config.toml
rope_base = 67000.0
lr = 0.0015
lr_head = 0.0105
seq_len = 256
MLP neurons of a small language model. Each row is named by its layer, matrix (gate and up: input weights) and neuron, and shows model dimensions 160-255. Each number is 128 + 32 x the weight over its row's rms, rounded and kept within 0 to 255. Numbers have three digits each. A neuron's up and down rows have the sign that makes its largest values positive.
After each neuron's rows, "fires on" lists the tokens most often at its 100 highest values on Wikipedia text that the model never trained on.

L5.gate3:170141104130093176109119096105158119117149199127152125120135047167080202175172163049092087133145135143163122091073114144142084084123103149214103202157123139161159072136099120127128141183126121161145130086118157134124125094150151167118106099096128108120095114093128166095069180148100121149
L5.up3:149080123110130131212165081167155097160093129145135075074092146121123141183119083140123115137083145141117056050159147155166106084144170117128149163138095148175083162080159104158157153146136110155142133076083159099082130099161170086088126145116083113103241129147160114125105126099072186148
fires on: " |", "."

L3.gate396:153111081163163079159163127113118155124150167151159141144166144164082130161181151150099103132093123150170141116098164164085136161127152113159173105204110143124110107102113122155153111123118168067085127128135105104097088148075162149201150105147157159162104116079087115117211145176132124111
L3.up396:195119161167152140129048153133214104134093132094105124073140118117113112118145182119130154127105165089108073052133143079129136175137137122074179175081127153143140117139169110099082129153135142173088122114164150132064168111087148136093171106115092131158100127155109106182135100180160107099
fires on: "-", "\n", "ine"

L7.gate970:088153099149089187131163170144147101124086097114103157134168189127086144166071179102126153120114171128098148150084106207161128108067142128131120074156157084169152160179094127099060125147109084175166216050156118092148110087186148131128160104181156113138193081085114194128084112153106079122
L7.up970:144170157132119166087129172176151131114167153119178158130142169129053118088122111047145158061135076128102101151150105141158139161123082161118119151128143155090128128084157129097157095146077102131114142071124125144100197080107140132147111126150101141094124076166121175110115087087165153200
fires on: "8", "7", "9"

L7.gate629:146163104194127108163093113150132126152159149117173092091163082165160079163054127111139079095171151137143138110159110090081173139138134187185121077121163189139169131060123174137121107178102119147146115117102100060152115100142155169158072200124113128148146112081101113089155140073116098175
L7.up629:165175142181167138155109133105134131128105124137112085167105171154093069118087118116145162134159124101136101188101175077160163138074107153103107128084122066151126089083088134135113147163123063104184146147150195137112150104150146122130146151125166153161130128089125111084156058111095114158
fires on: " |", "1", " summer", " ", "-", "FA"

L7.gate571:107161071150129122117083113066155169119080107081116140127152187071092135133178157085084128127145100132152111161136142174081182097090175178141094004137086167203160141102167122133174108124118086141119174135118165152096162131169114121162165128096147054075172079162088101104145177121137082148
L7.up571:133120110132100126159143134147189110122109157122125163130120120085157137119050164137086099110054140136096194153103121140100192190175127136090119150182065090169168120076092195065089174120131133117123110181142137127129172111184058137178156119142156130179162097115079056099094116155124181145
fires on: " to", " ", "a", "h", " on", "8"

L5.gate1149:087111072189099066062115088118164065153114155127131147136170088109185181131171166067050119141176124135115094127102067119143131144065116102171145094174164133116142183115131130141142152117148146119190088126116110119081113131125099199059162128086149131097140078148120150137121157108137127086
L5.up1149:099155116106119118155148081119110195161163183124161191165115136140163172090079108063078080071130088116145180124182113165129198194148128168163118094170104158182096161110121111096173126096154168152096146113124138173174063118147100122180077142107124163144152124125121132084075125182097121099
fires on: "8", "7", "a"

L5.gate797:133090146097094167089116095148150210090118068202146140102139145114148120085097147070139126129094094095169089104128130189146093153133135106177198192122110115166101141114115152101098165149070175165069178092120100141116081115122100118192119106086124119137143099114154135086099094157146153112
L5.up797:109148088151142113124131158139129116156095064093164137079160107066140106182143102103160107127085079129129093123102143146156090077106086058116185165094137181157118139112148105087105129121116114132139099152092110154122079135129122086104112138120069147140140108119118135146165130128157134167
fires on: ".", " |"

L5.gate1134:177127082094109134157144096161129157090158152130124137087123116121135102088189079132102140085169137142084108150115168140107168156070188168153101135125173130205189102160168129097133100150074134139195141125172146122116158194137131135127164128126148081131082146121162133105161152126123112151
L5.up1134:170148114105130127118115108124082132145145144155152087160091094157093111102096122141150105105143097105179115126119112083107180156104102100117066108144123102094156110135091102100143121129137095204074162104124136079151131161126109118134114108149122078144106144095064152110079091179066210144
fires on: " ", " T", " RUS"

L3.gate926:146157147105135154099163100109116081166155154118130154131100140145148097153100115078163135115138141049099151187104123159111190096102165125181108100099168139142154186157185114157154164116139115101120090174051090125130142129105115185115149079116181106062121111137157102156090109106150176113
L3.up926:131111069102108119099122118180152119166100148107134124070115166177118170138081108083128102150157107155140101117151107210112111140136208115179212116163139150143141162138132120105127136138101158110107124118144127064150114139137095081152177076089090132115152097153083185124104161154165125161
fires on: "8", " Di", " Lin", " Li", " Sel", " Com"

L3.gate152:229154090090078162141106126111138107116109097103116118078150125144122112158176148110222126141094126096086131146130140158099137175149110178191136153101137170105183107107114114136054176142068140165198173142150110153110127127156071125200086148152123068101157092075149160082171127146131147122
L3.up152:110170171131117159116042099139199141135107125085147150134141137100122133127146095164165124148146172117112051084115158169117173182109088146201107104086103149109118108171125119101148168119137150173150172125078155146090147131148136175136119161125200039134176130070148148117165107110123112092
fires on: " South", " century", "th", " and", "s", "f"

L10.gate329:158092162164084123158042097138101139167084173094173133120084104106165173204118150113071169127141102143136148142151150143124154127134137155121182167106053151174085137110152129146096141107090151085121159115143106112136129111061065120125130110113160079174169115107120131095089145176145105115
L10.up329:113030145162159135095164143092151124092149102085111105180113145113172106160111117113073148094156153177091159090095152136110100079127136078125132046090147134145183125205094120106134129102177107074074150143073133124078081128125165100151162127121070135127162180183122154101136078121123104119
fires on: "'", "s", " medical", " Intelligence", "1"

L10.gate100:125134160120137097079144087134085123105114178142151153138157131159124149147114139135074109157140169167128095196128186154139078112096106232174098090123120108096143136185160117151131125139111090103216155117164162191147157141058198120124172074148138141135132154141091122136113136121131112061
L10.up100:117120107094121150084137171165086121151075188125072132175121195137114078049091141079101158144099135138200122139110156117108157094149130120120146140148085032111129150169107117123149125117139072148059197114168140152145132126131130128140114180138130146139071128127113131122108111163096115150
fires on: " —", " ", " Male", "-", "0"

L5.gate1079:182130140140076136085167098113155157110124140176137154127088079168129129077094103093120167123105152111151164178136178102157165129145165163102129136134087136122153169153104079107122122159070108151187155108117090168101152088085150115127098147059156141126153102071095159133080161079101115105
L5.up1079:107170157129126181154141103087133047094116182126150096095111136139159137137105110111117103147127088159132085085105107106179133111127099154134120177161097153157113148168102089129103095120130125116097083077069097163038058151166143093147174141095083106172118183099110090141111158129126159116
fires on: "ian", "1", "gra", " of"

L7.gate634:172206131102073082148088121145156156099150129090091162175140051157103116147110145205139125158144134130136108136097117145150102134127120136131177137101174133122095130121152081146107154086106131155142126193152118094135186126049128201086104127146146099119100122096124155096111161075130149104
L7.up634:157127135076113067114145138130139127125118103091109103181113127067126124107116161130134108209122136081100092069175070108127075126140100113100103120101121138158087126127149100177139195084102137123182089220101148138107144107112153133117113112137113170081199083098129153145108121098097096061
fires on: ":", "\".", ".\""

L10.gate378:184142129137142122051145130078140099165144070141159161118132093150152169178103176100134078120119098116172177164139109105094180107131115125170080096186172178087101162167070102129073115112099162137072125099204085175132151121120108196142146134103105083183105144144114179078149186152057138069
L10.up378:110141126094113149142090047137168156117121156102184165134091155107165161121059136102103085152084138077106159119163090153167160160141110175147116151160143128119153105116104182197116125105105164181130109098076105090131134145112106106075141159198112148118181189119147156147124202116055103102
fires on: "s", "ra", "7", "0"

L10.gate342:158164135066112193112125106179118161084165132172134102169141114182098113170106103101071122139118132119187074118073102140100125082107134154122136122155183120196091111127099118125113097142140155126147135128133132100170123184110143167115125087106112175054090178104103173047104131168143114119
L10.up342:130166123160119095126135080151140067124156079176114077161122119132046140182076094136145112109166159096119169101147181171117123178084128118128024098182105100142154114111118148197144150140117153178135124103090110104093150099122114098127121155097079127141140149146124159078102074144168130135
fires on: "\n", " ", "9", "born", " (", " on"

L7.gate768:131101116139098126128150141138064154125100161144165087104196144103172179095144166091153153160162113096118134091084152111097074121082141185129118097122116111132147125117139076126077105161152133121203156120103112074164121147065095148155118104133144165133111079130128082117189167149168141144
L7.up768:139094142071124150153093155197145097148107168061092145121187137122077147076084165199066119121134066098163129087130146130071171144175142118078097164160101162121107128109115175145122107141154126117097148135184165159168094080145084100139124148106120184168181115112071162127140138147108130142
fires on: "zu", "a", " |", "sha"

L10.gate254:142123159173135076118100063128120160143159138184146101124083118087144154144116091122086099169168112146124130109188139120097148097161143188128147086084114101156111111116130166119126161154096165155126112075149125109165165134068121120145090098183095091194169116126073106129070170160158062121
L10.up254:091133147192148096128067076084115079113140139128106126126100211097091095171147200115099144124184131091176167109117164103136167150155081157136106093156099105150119105083086109140086145143140104090117124117081154100144127053105175111134107142055093179196174130141146156159093127109169149133
fires on: "1", "'", "ed", "ly", " never"

L3.gate999:170192179113072184103086105109165065146137119128106185120105106160142142118110170145135151133133176143173170132117131112141119078096127156141094155162102178120105096147179102158144143155106104117118115117086158084139155098164129131152103104082094092101144152100137118140106163108115158149
L3.up999:101095119146158157135067132163150115087097156113113119153119136137092116126087092100100082197156105130063108105200163169166109114146160100101167117164160125111084170167155109107089115122143102171172111087124096132138163160121134106169185079101094131142085193107132102178117109082130150083
fires on: " |", "1", " Anti"

L3.gate117:082073076132099146116161134160128138108140139135117131117173100180097116114094169095095118188102108111177156091141107098148108131134137103088122162211106185147113136117157149097146131155091153071126153099093130143137114116081095154166084153142121128136096110115134149087117135175150116142
L3.up117:143176100122086156138137157094130114183067082143170097149148077122075198172097082086095110132179165118107097086168129203114164050131161106135129157139090167130098131139084103131116156120187144122118111138165080136132082102107103138078148122135095131131149116114141120117156117099153132153
fires on: " |"

L5.gate1223:145037119073136142059173133135146111130086166162180139106141126168189125127102130109081122103108151126119167163081092123105124140159088137106137122168123144171087090131119122200094080168095127107161103164185141117117098081085173130186136145124180128174063085179106106085158120106148093159
L5.up1223:138168155093107068074081133083128117097131186125117070107145156114101069132072108159155150111096098125145139100113123101086117150163151103195097094079126110157124144135136140161139070137124153097072150167062125058075135147132125084154163123174111077166104184128120080123171112132170109060
fires on: "s", "y", "ing", "2", "go", "ed"

L5.gate1278:160126127110096061182112158079095167086167101180178120129127164123151191168178140169133128130138116149160132082120145117153142146145162115081145117170135137177133169164084134061118166068176091147133112134142121144101105171046118119108095125164098119140109089053131121092171193162132109115
L5.up1278:160169140122083057153099115096185120128152131137131108083129109103114093164093104086122141130110172137146106087185133148174080156170088088159160125122139163117166168129122161136159099118186143176112132170118124097134113123135191121087152090104157140110112136135135147113146160161099158086
fires on: " of", " She", " –", " was", " ("

L3.gate805:161129135109110122168180117109049117140120178138126078129144102161163168059138164125095167137144142123113132139085072081088165129169078135104120083089156125180096115153102130095191141069100175173166128085113166162102157113127100149184135098136099124167138178153144133095145149091071159131
L3.up805:077150116087112164158104140109133160118153091107130112140160122092162082141137132112102182103158062141092112119106113142118147105164087076054133119131098205168151200164112128137104113114117107146064145195159131101122106116136144097193158174102117163127142158122138108161145073131160101082
fires on: ":", "h"

L3.gate667:127202077089072104162188154136111159090159151157131181119102096157147138061090151129116129168069099124101091117129134177150165102169119131114178050110137091161103132155101166124110169040147111097154142117114140125094142145048148139183187124141112173134141099054108099130223114139153063147
L3.up667:124093129046083046178093176086173091171138162143149080140173118110082120119084144096174077177170110131052061084135154102094134107135099072099157090143151161134137149058177143108086137119115145152116162145129189100091130123139144065142129114072130188121132114145117173123163122091112133085
fires on: ":", "\n", " ("

L17.gate235:167085056199115073156167120110049113112193113126143146118145141180154132116107101159051110105128171141113133140164140132163194160128149178104121157115170153195069127102148127151140134172100112122191140159136183085121178073108125096110102077141168144161101148142109192154152145104208104158
L17.up235:172150141137163124120154188127136187117135092045160094081108164132092147159065101134108120143094099163087141159117137123130104097120103148082150115108166068158114086124143135079034128143158076136133131114172069117087117169165156099152117106132163093202123109111142139098116078136124148154
fires on: "9", "1", "-", "–"

L3.gate1269:111153165141124127179114135135121059178076144107044102127191102113156126125161108096183150166106177136139122107116137115168122115152114079127055125130143091128149146147132146061203172126114094155135116121138085134099148104136117158149066114062106106089094117151173127161112151124073184164
L3.up1269:128097098125172132153169169144097138149118146181181137177120084082114093147111128126160158164064098105159101142172103119174105106137158063196080107145084084120157180135111151180092128139191081158150109088119134132150125134131134144105159138099112141150063178123118123167139082088153083117
fires on: " Su", " |", " Mal", " Sun", " Pen", " San"

L10.gate1087:127169167086101101123119092090164106138144077176111094080123088136117118086130095127155163169114112158129081188148165180169130125090167181139163140174090162123193133165121140142133131120128100115131158111092093115145106147178151104134139170119125110107171119133137184091127097154176116071
L10.up1087:169166181158146165103160146127179080119108118111122206207118154154122153160114149098119177091099102130079148120152122129150099142119184104159142159086080149110114146118170155174177140141097160115109163067183099126104122139103117125099128177172138150070088116148135126135148143084160122150
fires on: "0", "6", "4", "7", "8", "1"